From a checkpoint of a small transformer trained on Wikipedia.
Size: 9 layers, width 896, 14 heads of 64 (1 for keys and values), MLP 3584 GELU, vocabulary 8192.
Architecture: LayerNorm before each block, no biases in attention or MLP, tied embeddings, attention and MLP in parallel.
Training: a variant of Muon for these matrices, 811M tokens.
MLP neurons of a small language model. Each row is named by its layer, matrix (up: input weights) and neuron, and shows model dimensions 304-431. Each number is 200 + 20 x the weight over its row's rms, rounded and kept within 0 to 999.
Before each neuron's rows, "fires on" lists the tokens most often at its 100 highest values on Wikipedia text that the model never trained on.

fires on: ":", "im", "Information", "am", "up", "t"
L3.up2101,164,201,207,191,202,206,193,211,221,197,202,204,158,191,209,176,226,183,176,221,216,186,241,183,228,205,163,202,179,192,209,194,199,215,178,176,210,166,229,195,206,218,188,228,139,205,178,227,224,209,229,218,193,234,194,207,207,213,200,224,204,187,191,229,188,232,220,181,232,222,169,188,225,191,201,210,186,195,207,199,235,227,172,204,213,220,194,187,218,228,185,174,191,191,187,239,212,214,191,207,236,204,185,153,163,199,213,207,211,185,203,191,174,247,184,158,203,210,207,201,176,177,214,191,196,193,192,190

fires on: " by", " of", " with", "s", " as", ":"
L3.up2350,197,217,202,181,190,189,174,186,256,204,168,189,182,174,236,234,200,197,170,181,154,189,215,185,185,191,221,204,210,209,202,216,230,167,205,200,204,181,211,193,219,193,194,193,212,200,167,165,217,179,222,197,193,215,230,191,191,238,192,217,200,169,207,213,193,266,233,203,209,199,177,191,210,209,225,177,199,151,226,139,219,221,211,231,210,198,188,221,203,211,181,216,205,190,176,212,187,213,215,207,174,215,224,184,206,233,204,231,194,184,186,183,225,177,184,183,195,184,182,196,212,202,217,203,168,191,223,205

fires on: " of", "al", " among", " for"
L3.up446,208,214,214,186,166,184,214,202,180,173,194,172,203,226,227,206,198,182,173,229,187,185,213,196,189,230,199,204,213,198,190,220,177,199,204,214,178,218,209,226,182,196,196,219,175,187,212,230,198,242,203,189,208,226,200,203,206,182,153,193,174,207,221,191,198,216,234,183,188,161,188,221,190,203,183,201,216,197,178,185,201,175,210,228,216,198,205,202,172,229,198,164,191,171,212,182,189,219,200,211,167,196,193,162,198,204,212,218,232,203,218,217,234,235,183,221,199,222,202,212,223,173,162,203,184,205,206,207

fires on: ",", ":", "o", ".", "ric", "br"
L3.up2124,178,197,159,190,226,204,202,191,203,199,205,215,174,204,216,200,217,210,202,209,212,204,188,203,230,184,190,252,176,214,192,199,211,188,184,187,204,185,210,190,184,210,178,193,194,181,204,215,192,196,231,214,182,187,216,179,197,182,199,203,180,188,186,200,161,194,201,180,207,191,179,225,179,170,228,203,220,178,200,190,186,202,249,221,183,212,203,178,207,206,208,185,200,209,207,193,233,196,176,208,135,151,212,203,167,192,181,182,187,175,223,213,220,201,225,197,178,185,219,197,211,210,189,186,248,195,207,245

fires on: "–", "-"
L3.up3453,169,204,182,205,219,196,168,225,218,202,208,205,188,193,227,236,198,232,181,179,197,226,193,206,198,214,190,255,185,187,204,193,188,187,216,184,193,203,219,189,225,168,203,173,185,183,228,178,156,182,191,211,217,181,194,232,172,208,200,193,231,211,169,216,211,224,197,185,209,178,220,231,186,220,188,201,193,185,208,193,189,218,193,151,195,204,224,189,204,181,203,217,167,186,207,191,219,229,194,219,171,147,219,234,217,194,212,206,230,178,196,179,206,235,162,178,167,224,186,207,168,178,210,222,179,177,172,182

fires on: "\n", " of", " |"
L3.up1993,205,227,175,201,175,198,221,196,186,206,166,180,189,205,232,228,168,180,193,178,194,227,205,186,207,178,200,214,188,184,211,188,227,208,223,214,161,231,209,230,232,174,181,171,193,169,197,207,206,231,208,222,200,221,194,171,209,163,172,229,187,217,195,192,204,216,194,206,204,206,161,226,188,211,218,187,195,165,197,199,184,194,209,178,189,186,183,195,196,209,170,199,212,189,211,219,255,192,225,215,219,230,190,194,207,223,199,212,176,195,184,204,231,191,163,166,152,189,189,200,226,177,196,206,221,181,204,173

fires on: "ch", "er", "e", "a", "ie"
L3.up2851,203,212,232,205,178,193,206,245,187,182,188,211,187,164,178,165,198,220,197,183,203,206,211,179,167,205,196,236,179,181,194,212,201,204,216,207,188,193,188,217,203,233,193,204,207,221,194,206,202,215,204,176,176,214,207,213,190,195,177,190,223,182,219,211,195,176,207,231,199,186,214,196,190,215,222,194,201,211,208,182,207,201,193,175,173,234,197,191,198,180,205,187,203,209,199,256,209,183,202,203,193,161,140,217,217,172,228,200,216,197,238,160,195,218,201,226,160,203,200,206,208,225,189,255,243,222,206,190

fires on: " to", " of", "es", " that", "ed", "y"
L3.up421,183,195,198,200,243,207,186,169,192,221,227,176,222,251,205,170,183,151,201,164,191,201,187,174,175,204,175,240,219,199,205,215,225,204,209,212,195,226,228,193,199,152,205,199,224,200,189,195,188,164,224,225,208,204,200,222,207,217,190,246,191,208,199,205,202,213,190,185,216,201,196,185,199,206,201,214,213,185,181,200,213,218,216,174,232,214,201,210,194,213,187,215,230,173,213,204,196,162,177,159,183,196,226,249,220,209,209,221,210,178,172,163,158,250,219,172,165,242,206,211,215,205,213,213,181,178,192,178

fires on: "ed", "4", "N", "d"
L3.up2046,216,214,184,186,216,190,183,187,216,195,215,192,192,233,207,215,210,196,199,199,204,220,177,195,183,217,213,192,220,196,184,189,217,211,207,172,203,239,206,202,196,168,187,203,220,207,202,207,246,188,199,161,210,208,235,189,207,183,174,215,178,163,204,206,207,198,226,166,177,211,186,217,199,217,198,190,214,195,190,182,190,235,185,197,193,188,183,182,215,220,201,194,218,186,211,223,195,213,164,215,168,208,229,200,200,177,204,202,179,182,206,222,169,197,189,194,219,221,223,178,232,231,185,240,211,186,195,223

fires on: "h", "6", "at", "d", "A", "em"
L3.up194,225,208,234,249,211,200,175,240,217,225,241,224,204,211,186,173,214,178,200,212,204,214,213,232,211,194,193,166,178,189,236,199,207,196,189,199,205,194,222,196,188,217,199,177,190,207,177,177,209,176,203,190,175,191,189,194,223,207,221,211,181,211,216,207,224,186,225,191,189,198,206,192,228,182,221,184,200,241,189,196,194,229,185,224,199,224,176,176,170,196,209,201,198,219,187,193,216,198,213,260,209,186,208,198,170,184,193,167,208,205,211,181,213,194,236,217,188,222,209,223,236,210,188,208,203,208,207,231

fires on: "2", " who", "se", "1", " |", "4"
L3.up888,223,211,192,193,189,162,220,184,155,195,228,194,199,189,214,217,216,219,253,209,189,185,161,182,180,220,189,219,236,214,197,250,174,244,180,189,185,225,206,182,167,232,188,182,165,229,202,199,200,203,199,162,218,222,211,197,185,205,193,197,163,237,215,211,197,206,127,207,233,208,205,178,211,204,198,180,188,186,185,200,159,218,178,218,165,179,203,201,193,211,168,191,195,198,163,175,204,215,220,207,199,193,171,223,200,183,171,218,219,192,203,209,193,194,194,207,192,186,203,222,184,191,221,204,223,221,189,159

fires on: "9", "la", "gu", "n"
L3.up1631,228,203,186,201,203,183,209,188,216,192,195,200,208,192,195,215,181,183,202,191,169,237,198,202,195,204,206,212,205,205,181,216,190,238,181,173,193,199,184,193,201,176,203,220,193,186,171,179,224,206,156,213,233,164,223,230,175,218,211,181,204,175,193,201,216,184,183,206,196,234,192,204,180,210,239,195,192,203,187,181,207,181,209,190,184,191,194,208,173,222,204,209,196,203,202,194,181,215,202,217,209,166,233,220,201,212,166,223,198,199,209,173,210,206,175,210,196,182,215,235,221,200,196,255,186,198,187,156

fires on: " |", "ent", " met"
L3.up3494,199,169,203,187,204,176,163,225,178,197,230,211,173,223,212,195,202,232,217,194,190,156,173,230,205,215,219,220,161,202,201,196,206,172,206,206,196,187,222,193,195,195,173,204,205,165,180,171,183,247,205,151,185,203,175,201,215,187,186,166,188,192,212,190,187,177,188,228,215,209,196,189,242,210,182,219,172,210,231,206,190,201,188,224,194,228,224,202,202,202,188,225,212,218,202,192,209,184,223,203,186,228,177,164,195,202,208,192,231,183,202,179,205,206,202,174,176,205,204,220,199,172,160,193,192,172,177,216

fires on: "d", "ir", "ad", "s", "ß"
L3.up1538,227,171,206,184,223,199,168,204,180,222,212,189,219,254,197,146,184,192,168,170,215,224,211,172,175,188,197,193,184,241,203,184,181,182,179,201,189,221,208,175,170,221,196,192,221,199,224,188,226,174,220,192,174,196,199,196,190,176,164,193,165,232,215,219,237,178,183,176,208,208,188,207,236,200,190,187,190,195,213,211,186,223,203,204,231,201,205,187,195,184,194,224,210,209,247,219,220,183,177,201,239,178,172,195,190,189,174,217,192,208,216,239,203,204,209,198,242,155,218,175,225,227,194,181,217,215,166,216

fires on: "-", "ar", "–", "et", "an", ":"
L3.up3095,176,192,209,203,188,162,162,195,216,211,188,187,211,199,222,239,206,190,191,174,183,191,205,231,204,204,208,172,198,230,189,230,152,190,183,196,175,239,195,222,199,158,230,242,215,227,202,190,238,191,189,215,218,208,187,186,171,235,184,255,162,184,212,229,177,217,230,179,216,175,195,198,213,200,229,222,232,222,216,236,215,201,203,233,203,187,193,204,235,173,231,160,195,198,223,227,175,210,208,230,185,199,215,225,219,232,192,197,202,225,180,197,214,187,221,198,198,208,206,230,221,187,214,194,179,164,216,213

fires on: "3", "lus", "nie"
L3.up2276,198,224,203,190,202,202,177,206,218,188,228,239,172,221,206,206,177,219,194,201,232,238,184,191,219,223,162,175,207,198,215,177,214,210,208,206,177,175,207,203,205,174,224,196,184,221,213,211,187,193,171,240,242,234,219,208,191,196,180,176,227,205,212,163,185,220,197,205,182,205,231,179,182,216,219,192,220,170,213,177,214,201,205,203,167,222,184,219,203,179,224,208,189,221,219,160,189,198,156,186,218,207,200,208,170,220,211,232,202,184,189,196,202,223,165,181,169,203,234,218,217,189,193,199,240,169,201,176

fires on: "t", " to", " |", "mon", "f"
L3.up2985,212,193,219,208,233,227,203,209,194,212,209,211,219,172,190,183,177,200,186,221,195,199,185,221,223,172,203,213,197,215,231,209,214,190,221,209,202,222,200,210,196,178,194,174,202,175,228,166,186,180,187,188,191,194,182,211,173,237,200,192,173,158,183,206,178,195,222,182,209,200,210,197,175,198,208,190,199,192,199,201,206,223,176,205,191,196,159,207,244,234,139,202,217,178,189,220,216,206,186,157,174,179,190,183,233,204,204,219,214,193,236,229,166,205,241,201,177,159,215,184,158,192,187,177,198,218,180,133

fires on: "ing", " &", " –", "and", ","
L3.up2177,234,204,149,236,173,208,242,189,189,195,205,209,184,187,169,235,181,200,184,194,225,190,222,204,215,197,208,203,235,213,189,194,213,195,214,179,174,181,205,211,245,222,249,203,183,199,230,199,219,181,196,190,212,175,183,211,189,242,201,203,197,206,238,244,202,204,164,174,235,202,202,218,182,205,174,214,173,214,207,192,205,211,202,174,172,219,213,203,184,241,198,165,232,235,217,195,200,191,210,175,211,214,179,203,182,199,229,204,238,181,184,174,220,207,221,208,159,183,176,156,189,203,157,197,219,232,179,198

fires on: " |", "do", ";", "er", "ad", "in"
L3.up1071,250,179,224,181,227,219,198,193,214,178,219,239,185,177,143,214,179,194,216,227,204,231,225,187,211,196,196,201,207,232,274,225,204,203,173,200,200,206,233,188,222,188,260,222,256,204,194,171,210,214,187,203,199,216,220,228,206,229,199,194,210,224,152,224,226,190,243,201,180,204,167,219,168,193,189,237,195,212,198,209,184,206,218,214,200,193,239,197,212,213,207,171,195,197,207,191,225,203,161,219,191,193,236,197,183,207,182,218,201,217,201,216,194,180,184,179,190,201,205,173,220,182,182,188,220,217,196,222

fires on: ".", "y", "st", " b", "K"
L3.up1,209,209,214,203,216,210,212,193,180,227,197,224,221,164,161,202,165,239,199,194,183,174,196,184,188,213,234,214,254,189,175,168,211,209,178,214,202,204,182,187,191,185,211,198,153,200,225,187,200,198,197,183,216,173,169,170,203,216,215,182,200,181,182,239,223,222,222,195,215,162,182,202,174,190,206,181,172,225,195,231,178,193,180,202,204,152,210,198,194,226,184,210,182,243,202,205,188,229,190,181,179,184,215,216,136,200,224,225,226,183,193,210,214,202,221,187,227,192,214,193,198,226,191,193,219,214,183,201

fires on: "ed", "d", "ad", " and"
L3.up538,223,206,207,216,211,210,170,165,209,210,189,193,189,221,206,202,215,184,201,181,169,177,163,206,194,162,205,224,175,214,202,246,158,195,238,167,200,171,225,165,223,187,177,208,186,202,212,198,195,195,213,239,191,202,192,147,198,208,200,210,179,227,222,208,167,197,157,168,190,219,187,218,187,178,237,172,203,198,218,208,197,243,215,206,219,197,199,226,220,168,189,194,195,164,222,187,230,198,200,239,202,224,202,199,177,245,233,187,162,205,193,202,200,212,214,204,168,173,210,184,190,162,205,173,212,210,172,201

fires on: "==", "\n", "===", "en", "er"
L3.up741,185,211,197,204,207,191,238,207,190,161,199,212,173,220,220,239,182,201,213,156,189,220,193,185,226,179,227,202,170,183,173,181,191,195,209,142,193,180,213,189,194,217,201,202,172,217,208,184,171,195,156,198,220,197,205,165,223,225,195,202,181,166,210,216,222,199,198,172,165,231,203,212,180,230,162,172,182,206,234,218,230,213,215,222,192,171,185,202,224,183,211,190,181,203,196,188,171,198,176,172,201,195,169,217,203,212,215,215,192,222,202,222,195,200,215,197,202,198,188,228,177,236,143,216,206,191,209,227

fires on: " |", " "
L3.up2490,166,190,212,190,224,194,215,209,187,149,184,207,207,210,200,195,195,212,195,196,221,201,210,199,169,219,184,204,207,233,222,238,242,216,228,183,184,204,235,215,192,179,207,184,215,181,187,188,204,196,174,199,174,205,169,186,211,195,169,209,180,167,203,206,174,186,223,200,217,198,149,204,186,191,181,210,231,211,224,224,204,196,163,202,230,195,196,185,241,208,202,200,191,214,187,213,194,204,208,174,195,203,199,179,232,230,164,215,234,193,184,198,213,184,217,197,179,200,182,203,220,189,203,181,194,215,172,216

fires on: ".", "\n", ";"
L3.up1688,182,244,205,192,200,227,204,210,213,163,167,196,205,176,214,204,198,179,174,149,188,204,230,169,199,210,197,170,192,197,201,224,223,219,226,172,202,218,216,183,195,221,221,201,213,165,207,245,193,200,243,209,191,224,205,179,184,196,189,175,194,214,180,209,184,216,219,197,181,199,175,215,213,173,196,205,211,222,200,196,184,231,197,185,219,217,184,181,211,160,172,189,199,193,166,229,179,206,170,188,210,227,176,191,185,218,185,220,157,209,191,172,226,177,193,205,169,205,244,186,222,207,240,190,208,172,214,198

fires on: " of", "0", "y", " |", "===", ";"
L3.up3048,175,183,193,203,208,198,180,197,178,196,202,204,182,226,211,170,218,234,198,192,235,228,240,198,238,191,183,234,168,216,193,194,240,191,191,206,212,198,188,202,183,185,224,170,211,195,174,180,197,183,210,209,194,247,220,190,176,235,241,192,184,214,182,212,188,217,207,188,202,176,182,231,177,182,195,185,193,175,225,211,218,206,219,211,199,203,224,165,217,168,184,231,184,182,174,194,192,197,168,176,234,218,176,217,203,189,185,240,187,213,208,204,182,194,182,154,182,205,178,220,197,193,190,194,188,178,193,227

fires on: " |", "y", "th", "D"
L3.up3086,210,209,210,182,217,184,215,209,177,189,193,151,189,185,228,212,192,218,223,222,194,215,188,209,213,206,215,197,195,212,228,187,236,191,193,171,218,197,197,172,172,176,191,202,199,216,182,237,158,240,228,191,181,177,224,192,155,178,227,185,188,189,182,206,207,191,215,210,221,139,189,186,193,184,203,212,231,191,213,214,243,165,205,205,218,216,241,181,213,194,189,225,164,223,182,216,201,195,193,191,193,222,203,183,208,196,216,201,205,183,236,262,196,194,219,217,235,218,202,167,213,172,221,195,173,198,207,238

fires on: " |", " but"
L3.up2571,188,180,210,212,206,175,201,193,207,212,247,191,200,207,211,209,206,176,203,170,243,197,216,237,204,235,190,214,214,194,217,221,219,191,204,181,213,211,189,192,197,199,176,197,173,199,163,210,213,190,167,160,175,204,240,219,207,211,182,186,178,201,213,233,188,186,208,188,190,181,212,181,242,209,189,193,185,215,223,185,200,153,211,226,230,190,224,207,201,161,217,181,195,172,222,215,259,178,211,195,228,200,193,200,160,220,183,191,224,173,216,202,215,193,177,214,177,268,184,195,241,195,180,177,201,180,187,168

fires on: "3", "ti", "cu", "su", "pl", "ri"
L3.up3475,197,209,163,227,194,185,208,196,199,220,213,244,177,174,223,202,192,214,148,219,192,216,207,220,210,230,219,160,196,201,229,214,212,211,234,193,160,173,193,224,191,185,250,157,214,156,221,201,195,195,207,185,235,210,207,165,163,204,213,206,172,166,187,177,175,192,178,190,194,237,204,197,189,197,192,212,194,179,201,196,198,188,186,213,215,207,178,176,198,177,193,187,218,217,187,166,186,207,159,233,202,176,215,201,189,228,168,193,195,181,205,162,193,169,160,189,202,171,213,227,189,220,203,218,158,191,213,232

fires on: "d", "l", "m", "h", " H", "b"
L3.up2091,186,223,215,234,189,200,226,214,185,236,235,193,211,222,257,194,182,190,233,214,191,168,188,186,206,226,165,185,182,202,220,202,183,180,227,208,171,212,209,211,176,208,192,217,217,202,170,197,192,194,208,196,213,186,204,224,182,223,209,200,225,209,211,201,248,200,187,175,209,195,182,158,217,187,191,175,220,198,232,206,239,218,229,203,246,195,169,203,184,191,176,217,204,230,205,198,210,162,202,192,193,198,179,207,211,189,203,184,208,204,212,217,211,192,202,181,219,198,200,225,189,198,227,210,212,233,169,197

fires on: "J", " X", "G", "Y", "V", "Ch"
L3.up458,192,204,190,182,194,215,222,166,140,214,208,203,177,207,214,172,205,240,208,203,175,227,199,205,218,190,177,203,199,193,211,215,200,205,198,190,170,204,225,204,213,178,181,210,168,204,166,180,160,197,178,210,225,164,224,228,213,190,214,157,188,213,186,225,206,180,202,221,194,212,219,186,197,163,221,170,194,203,212,168,199,189,196,207,203,226,210,191,219,208,198,188,198,198,213,181,192,212,242,209,187,173,208,196,207,217,208,213,218,193,197,222,227,218,184,207,173,210,201,189,222,223,165,167,227,200,191,191

fires on: "9", "4", "w", "le", "e"
L3.up3016,199,190,201,183,189,206,223,189,175,197,215,186,210,194,221,141,185,227,151,207,241,223,239,218,193,195,200,154,173,201,197,169,178,189,200,193,233,219,238,199,238,166,180,212,219,186,191,221,176,232,156,191,211,217,228,212,213,197,203,202,174,214,164,158,199,188,180,206,200,195,181,182,190,221,178,178,234,195,219,206,168,213,182,193,213,199,204,194,195,200,210,228,213,198,225,196,224,179,224,198,222,230,192,208,199,180,215,165,189,219,174,204,172,217,199,166,191,205,182,191,224,233,184,221,214,213,169,175

fires on: " back", "s", "t", "ir", "om"
L3.up2289,193,215,185,209,192,189,199,204,196,236,216,171,199,210,212,187,184,199,208,220,233,185,203,214,219,196,195,232,212,253,195,217,222,161,205,212,191,173,230,178,158,183,222,220,216,195,230,165,212,188,178,193,218,177,191,211,214,185,218,184,194,201,196,197,235,192,182,205,191,174,192,200,251,149,240,210,201,210,227,196,188,193,239,202,202,204,210,174,161,194,173,225,182,201,195,228,227,216,157,194,222,200,203,215,197,181,177,187,208,197,216,146,176,198,216,210,169,208,179,132,215,168,194,195,198,196,166,175

fires on: "-", "le", "han", "ma", "en"
L3.up1303,197,176,201,214,213,216,146,221,173,232,242,199,213,186,240,231,177,190,221,221,217,181,196,220,166,227,196,205,170,187,211,201,168,202,171,168,185,179,209,192,226,208,212,178,194,216,165,173,211,206,184,224,206,206,187,198,211,164,173,206,195,195,223,215,197,212,209,181,213,222,229,178,173,200,173,178,226,150,212,196,204,214,229,190,203,236,174,181,200,182,190,208,200,191,193,189,217,206,207,187,201,184,210,186,218,220,206,217,246,170,167,217,201,213,186,217,199,224,207,157,196,175,178,219,190,212,189,182

fires on: "ed", "s", "t", "ly"
L3.up721,219,187,198,190,224,169,221,220,192,187,192,210,212,197,228,187,179,182,181,186,192,184,163,217,188,144,188,156,184,182,245,202,189,216,189,213,196,192,196,228,204,209,227,184,200,188,222,183,180,223,202,204,215,175,211,176,210,205,214,186,215,217,193,210,237,208,188,181,159,211,181,185,191,161,194,176,207,208,241,237,216,231,207,194,196,187,191,209,216,197,172,191,239,214,199,176,183,171,249,193,228,219,232,189,196,229,201,231,223,205,192,221,212,206,199,172,196,232,216,210,199,249,167,207,222,165,169,211

fires on: "gu", "d", "al", "pit", "ig", "lic"
L3.up3191,244,198,201,210,200,180,218,194,225,198,203,194,193,183,210,200,223,182,201,223,208,190,173,197,206,176,204,183,187,184,190,227,212,197,207,191,222,224,235,221,246,163,199,180,172,199,176,184,155,204,191,204,209,228,213,200,213,207,142,179,240,226,204,235,192,247,201,166,201,212,182,207,211,217,200,218,233,250,190,212,208,186,200,203,205,190,183,206,196,191,189,209,195,185,195,201,217,197,163,216,212,233,219,189,192,209,222,208,206,202,200,189,207,174,194,204,196,220,175,197,183,211,211,205,240,167,181,178

fires on: "2", ".", "bu"
L3.up2143,148,206,205,222,194,243,218,201,176,205,194,204,186,249,214,203,172,188,221,198,201,227,208,219,203,204,200,201,208,217,187,206,195,215,167,248,219,181,232,211,205,200,185,200,192,188,175,198,195,177,190,180,220,193,186,209,209,221,208,178,180,172,181,175,191,214,204,208,224,215,212,198,147,188,238,190,170,217,211,195,212,235,201,195,168,213,179,180,219,205,216,174,214,188,210,216,174,201,157,186,199,191,237,188,177,185,201,213,169,200,206,218,208,211,189,177,184,178,212,197,203,190,174,215,187,175,202,202

fires on: "ly", "'", "al", "ally", "den", "d"
L3.up2582,179,195,163,201,166,196,169,164,203,215,218,188,197,222,233,196,180,186,202,185,246,163,193,173,209,240,169,187,205,207,191,213,206,188,219,197,185,197,192,192,224,203,208,225,195,203,202,208,190,215,249,190,201,225,207,204,203,192,198,175,236,176,200,187,191,209,196,184,200,218,203,218,215,240,218,208,230,224,201,230,194,201,212,211,217,172,187,227,187,210,188,213,178,182,191,153,186,189,182,173,204,211,168,207,192,197,176,204,204,174,229,198,221,183,197,202,183,213,212,180,225,211,218,195,208,208,208,191

fires on: "ed", "al", "tal", "st", " Total", "side"
L3.up3535,186,188,186,233,177,181,218,192,216,196,168,222,204,245,196,215,216,240,206,179,157,206,217,161,231,210,170,220,221,213,183,199,192,200,174,234,196,199,192,199,229,199,180,213,243,184,190,211,211,168,200,224,182,194,173,178,204,188,246,232,216,190,198,236,204,197,177,222,243,198,193,229,180,163,218,175,179,234,198,241,231,198,172,178,201,204,208,202,186,215,210,200,178,163,168,200,220,194,229,194,198,178,220,205,216,220,192,215,191,188,230,208,194,180,203,188,191,207,207,211,187,187,183,211,208,220,155,192

fires on: "ed", "er", "ly", "s", "y", "d"
L3.up530,176,237,193,197,200,199,186,227,205,195,244,205,204,200,220,207,213,192,192,201,193,222,181,195,179,208,201,226,179,205,206,232,198,202,206,178,195,203,192,205,216,196,229,217,172,185,167,222,206,199,225,163,189,223,222,177,198,209,196,200,191,157,206,202,186,169,231,225,233,208,196,233,194,191,224,229,196,195,166,191,175,213,220,196,155,209,226,202,210,198,217,176,199,166,214,202,179,231,209,206,172,149,213,195,195,250,171,213,178,203,211,201,219,222,208,217,189,207,212,210,154,192,185,236,173,185,229,233

fires on: "d", "k", "m", "ster", "ad", "us"
L3.up403,242,181,187,200,198,202,177,224,170,199,198,180,210,204,197,205,180,203,173,183,181,165,193,192,165,210,198,216,214,199,195,184,200,163,189,209,172,213,200,203,219,184,180,226,214,210,207,187,191,150,214,208,234,215,206,198,182,171,209,222,180,225,200,211,187,209,191,199,229,197,194,206,182,204,204,225,210,190,184,218,211,213,215,229,212,189,189,210,241,232,189,195,226,214,210,151,180,179,188,215,223,174,231,197,214,235,214,171,161,227,173,211,176,199,194,218,214,180,206,207,184,171,234,234,169,225,212,160

fires on: "s", " |", ",", "7"
L3.up1646,193,193,195,243,189,180,211,219,200,209,209,196,184,229,218,214,216,177,172,191,214,169,212,214,190,218,198,211,228,196,180,195,245,157,161,212,190,227,193,185,194,198,220,214,191,227,230,169,206,180,166,200,201,201,230,210,214,277,191,213,209,191,215,233,185,157,167,185,166,207,184,235,178,209,227,176,217,209,231,187,204,161,240,221,220,200,220,229,202,202,206,164,206,186,213,168,231,243,224,209,198,213,201,184,182,205,195,216,204,184,191,151,183,198,212,202,226,194,211,231,209,225,207,188,202,228,196,201

fires on: "9", "ly", "o", "la", " dis"
L3.up3410,197,217,176,200,200,195,207,209,181,210,203,219,178,231,215,208,208,187,185,197,180,189,193,171,208,217,206,196,194,191,188,223,214,213,198,189,191,246,200,208,186,190,196,225,225,179,229,232,208,234,205,190,201,226,216,223,222,213,198,165,194,192,200,199,216,196,239,195,183,226,193,194,230,220,235,213,215,201,183,184,197,179,195,204,183,171,181,198,182,200,184,201,191,193,182,238,195,230,179,246,175,216,190,221,194,208,179,218,202,225,201,200,219,245,166,213,221,195,205,165,201,208,192,215,165,189,231,205

fires on: "\n", "."
L3.up3438,208,197,195,158,217,189,198,220,205,212,187,210,211,194,172,210,181,161,174,203,186,182,191,175,204,198,200,203,241,194,178,215,182,207,204,199,186,199,199,236,182,183,175,187,210,190,190,203,161,219,206,207,197,192,155,199,218,171,226,196,161,217,171,206,246,200,188,166,216,225,206,186,220,193,210,200,206,216,183,192,208,221,217,220,200,203,222,192,216,186,194,212,179,210,183,166,205,224,193,206,194,196,210,200,173,189,208,235,217,185,254,182,215,182,180,165,173,217,197,216,202,189,199,210,205,150,196,209

fires on: "\n", ".", " to"
L3.up2423,181,193,228,193,239,172,222,194,192,196,207,210,178,185,221,166,219,194,192,206,210,200,196,164,229,179,153,210,223,201,180,205,189,198,177,217,185,177,227,218,185,231,196,195,209,196,173,199,204,196,186,234,215,202,213,165,177,176,205,229,190,196,190,198,207,218,212,197,171,206,194,203,189,183,160,231,209,204,198,206,203,224,215,193,200,201,209,226,219,176,185,184,184,216,214,176,224,184,179,179,213,248,222,216,171,210,190,203,175,184,211,203,143,214,210,182,172,204,174,203,181,202,172,201,194,224,178,214

fires on: " of", "'", "è", "ur", " so"
L3.up1661,201,216,206,217,210,162,239,234,196,174,204,234,183,237,221,202,189,201,178,189,196,203,177,223,209,203,189,169,228,245,212,176,191,239,221,169,213,217,217,231,237,175,193,190,191,202,182,196,211,174,219,198,202,189,227,184,171,197,212,222,181,183,236,220,194,227,186,181,238,192,224,207,200,202,211,193,202,213,192,207,167,169,222,187,198,194,166,235,223,216,199,166,203,203,216,205,166,182,199,186,208,198,188,208,211,206,184,169,194,161,214,235,216,197,181,218,196,212,191,196,185,191,174,187,178,177,232,206

fires on: "at", "im", "ant", " Pat", "up", "ul"
L3.up1778,176,198,226,211,193,186,210,200,227,174,167,189,154,178,211,198,209,195,175,194,213,203,205,184,211,210,211,189,156,199,185,169,201,196,212,175,197,181,203,200,193,249,204,236,183,147,208,224,184,209,197,209,229,192,206,224,178,218,226,210,185,184,176,190,158,226,202,195,230,225,186,226,218,223,212,223,196,215,206,204,219,218,195,206,227,194,212,204,206,223,207,206,223,237,231,201,202,244,192,221,184,155,213,203,212,228,186,216,196,197,178,192,188,213,154,193,215,213,198,207,193,190,206,239,204,215,213,198

fires on: " |", "er", "ly", "le", "e", "w"
L3.up601,193,191,200,204,210,172,206,239,192,213,243,191,189,220,226,180,189,185,203,178,196,238,191,191,196,229,179,191,167,194,203,205,217,199,190,158,204,165,197,187,160,189,227,198,209,212,208,186,176,246,183,172,227,189,189,174,210,179,208,205,189,207,201,196,192,216,206,199,234,152,191,186,189,229,186,186,202,166,205,224,231,192,220,182,192,202,206,250,206,207,183,205,210,214,192,203,147,214,198,216,213,243,198,171,182,192,188,188,242,224,171,197,184,183,193,182,189,211,223,165,187,215,217,222,217,178,200,214